Part of a small language model's weights: rotary positions, a variant of Muon for these matrices.
MLP neurons of a small language model. Each row is named by its layer, matrix (down: output weights) and neuron, and shows model dimensions 490-617. Each number is 128 + 32 x the weight over its row's rms, rounded and kept within 0 to 255. Numbers have three digits each.
A block is one neuron, or neurons of one layer that tend to fire together. After each block is what it responds to, as a language model described it from the Wikipedia text at the highest values.

L12.down1093:124116120176113118115079199117208101130140161167142059084106134134116152075181155102137130160128154167165105206114142092094092177157089133152122091165064121053102068112101097081132148063103104134069185148102119146142115135158086070137132117179168172119147100138107147126143141156184118111165173115100091132140148168164048170133117170133148097134107154151122143204141114113126147152143
L12.down1600:163115171127135107093140195114195107202158097208147116116055160107095122108148165121131147059165137131146111209153068154185125099147132132157162139116105157176103152120086080124097138089129102093135142098115166193245072107167146060142171105125135125171129133119150188145107137101131152194131152084118155151162118136174103168134067122129160177119151113148145081164125123134156091155126
L12.down1697:138179122142114081145124215156139107116121127180068061175110102116151122109147201100115138132093148158145115067077166081125136122089169074149119169148129157138158150135112149153124137125180152076086185107097175204148067139158112094090164141119075137118127100128187117149131158142156184155204132120130128074111155129126121151153113123160099156107076183160090152130133134106124099173135
L12.down2156:118044121116131154133142086076154148157096109180136128094100189174092130116142134089125153157095169130177124149120182134099137081177125105138095094133148156106143137144113099148102158123099130107119151107139153152155110110113119137179113140078065058169097078141174143072113150150165127152131109156113146177152181178087088081146143137112143125149087082175084108124072110101091135142126
Head nouns right after "the only", "the first", or superlatives such as oldest or hottest, e.g. only house, first church, hottest tracks; weaker on commas and other nouns.

L8.down223:113102143180134152161125122132125126106150116117196082119105115091105047126126130103135099158136098149109101150124112129147141134101150127146091115085090123109160157092076110109129119076133124094154149124083121145166111064117158107138098137092136027162158117152120162164136072089232054216110115105148116186104120112142118180161133100121176107110133082148188132128159116121154122142176
Verbs ending a reduced relative clause that modifies a superlative or "only/first" noun, such as "largest investment Bulgaria ever made" and "most sensitive materials we have"; also the words "worldwide" and "left".

L9.down147:106060163123151156135086119105100194105117149071166129119074123161154101155133148100135121183146116090187137083131103150141102136121144124081139109167122017085174141127176087122154145166089090168121095106149155058133128148140105148095087080204123169159174095157166122137164067129055145133113153149160166122116095152107107157153139134149070125131091120159086117106119137108067125059173
L9.down310:167102086114176127105137121187184172135169085137074114146142112100207178142159099080148144143113114146122132075143100137173124145109107202133174113138152106082096174114129065075140164040104104159078064167179123091134120158103104149152102182095147072097142069072069162132150170086189165096189191127091171101092119136130112147140113115097155102152127140142165141161131155101069138094085
L9.down529:107140125208134141111076067145168156099176103196144147126124119134094180150097160146087065090105172116143157125108077141165096129161079074106165122082159115128164171079117124138095142133113126119064145135095092142159145088178116106113099130120153120103064134104104172203185079132115105100119111109169160114143177068162104139091124104108125119142113083029084145108123087126161130104131
L9.down565:094156080102175134096080128135123074167137139132098089110112131161212128190127144100097129099108133152111148096097149162113118170110179111105160133084125127102126165170139114045114198115153130071080129157120117074107104108149179154100161120074108153087167098105115092109163160127185148120111191088124091215146119092208143138120157111091126107149131134187151130118165114117136120111046
L9.down604:100084159104172095111163141157125141154160120169151179074100138092082136143104173138062151134178141152145155113116086128163142188147165149106148169086153145145126099092145132141095111109173145159103145089094157154186152078142143082003164159110147127106087159158159058143134105154113171177121110133110152133126129099148135067100097107133089106104112123111154144201150135160089140155138
L9.down784:123092118109106106082119119155105156102146146140170128085108148158139135106088100167172129106215162172062060161115175182143179137097196135135159093132123101163092156105108109064124128132074122127118141228101127147158076124130088144179159136101096088088189128152122196084165147047088149140113101153136157134137156056152133170109155170140145055090145199171085168136088120129138093134071
L9.down1002:112121179100132148170169102191177088129148066125132135096121125082163136106116159137158114164171180123163050108114188121165144101113077071103103188109188170139108102173147124140105161035138112186066124101105106137129148164155165114136072192129095150115135155189152156115168144141148092166074128107210110114142103160111191143153127197134191137124146070123123126122089088143111153113097
L9.down1079:120151199145155168174172149168095130126132106100122109162135112131149149147111121087070133149119093127162145121087105167167157107071104110105144148157141196081081143078126147144149124040149156134185122141146139118125160203132116156159152149109150101144107118106138105119163163143089149201106143148115116107083077135191139100111146164097146092167161172119127133076142133110091118092093
L9.down1099:122123128099166122131181134109150073090175112097190108097163132087139142172101118104150111109129131140202096123134080137119191111152128102122158150113118077126150189074094102187143194090073112130129078167040074150114148147133075143154094093151115161198146085123140172112128096120143142180119161117123112087145128098127091162146184112134115154165098136112118064074083144133137152146076
L9.down1475:047068166090162145141140086141100108161143094112196175123189185147113129084123146110129176122168182179136081111112142134200120143064131157181172122132123111105142145125134129100086141130114133142178137068129180133148167131121218143101140147093096111044124164189173154182111133107164164166137128143182138145121098083146140144132111106161114085149099115103145131055199100149134107140147
L9.down1706:149095143155113176175153115070142124103085089151071087184157114158097122097138125173110114108140080147109126117150067169094130150096085080162132129138165121083099118099197118141172115077168102075161140112116131172178133115165169098119123069121118106083128122187133159094176137166157112136114139123144134152139164131114138187073155131110177111167119066128154097063134118144088138077055
L9.down1823:143094124081124094124128060095152060164204087130168141108105141132153161130137140151142156110097204118143131094097121139157110089116124066204163151175157130131131099123153100101159160142121100062155161089092147123212103101156102127193110148102067167094159143150219114144118099126103127104132170137213178080168124140139095127125078128113128195165100167134145102119084133162138161130052
L9.down1941:076161109078127107113128155095093179130116149133128130174149189115135167138141078100127060165118124108178092144078194138122013112076138180110139160153055166081099152123116132117139160154132139194095120138084171131117191158119156124122157118152136092130134092049136151129145138141146150146129129165126082129127103146145095163094058156105186179087117172134119106119130109120122147174132
L9.down1992:209164138167157120127111089171142098134104120125135109126140121127145169066136200125226099192148139128110099180117147112141193078092168147161083084154106118126131144120117145099132118141151091092113073116132107105129104098165160087199145106064127135164149120097101223114158114112131128129137155130131139153078193107125153179086106166166104171096081141181076116170116127163109109122143
L9.down2285:085085135152094154145145085145168109131160112142146255105214169097129149124131136161147093117210133168119112112135104148139085107038120145090139143077133162142176107129104114119154171080162142144204147175070143126127088163081085098109120118102123059132159097188110173160121136082168170135106122173133118094070090120148131099114111072127109110081115132120106141095122137110097132130109
L9.down2334:111118136120130106112088058149179144069076126145112100131094149111077115069064161145132170163122072141086150103118134180161150176148083181093121114096149126145133169129121131141134141106188149144126138122098126144125132080144082127143099194098126078103171163147152149069154151088124145124142108071096104116142108100160109139165107137140139107152154164166132131146119163112070125090166
The noun or word ending a superlative or ordinal phrase that ranks something, like best-selling albums, third rookie, first Greek gymnast, only reign to.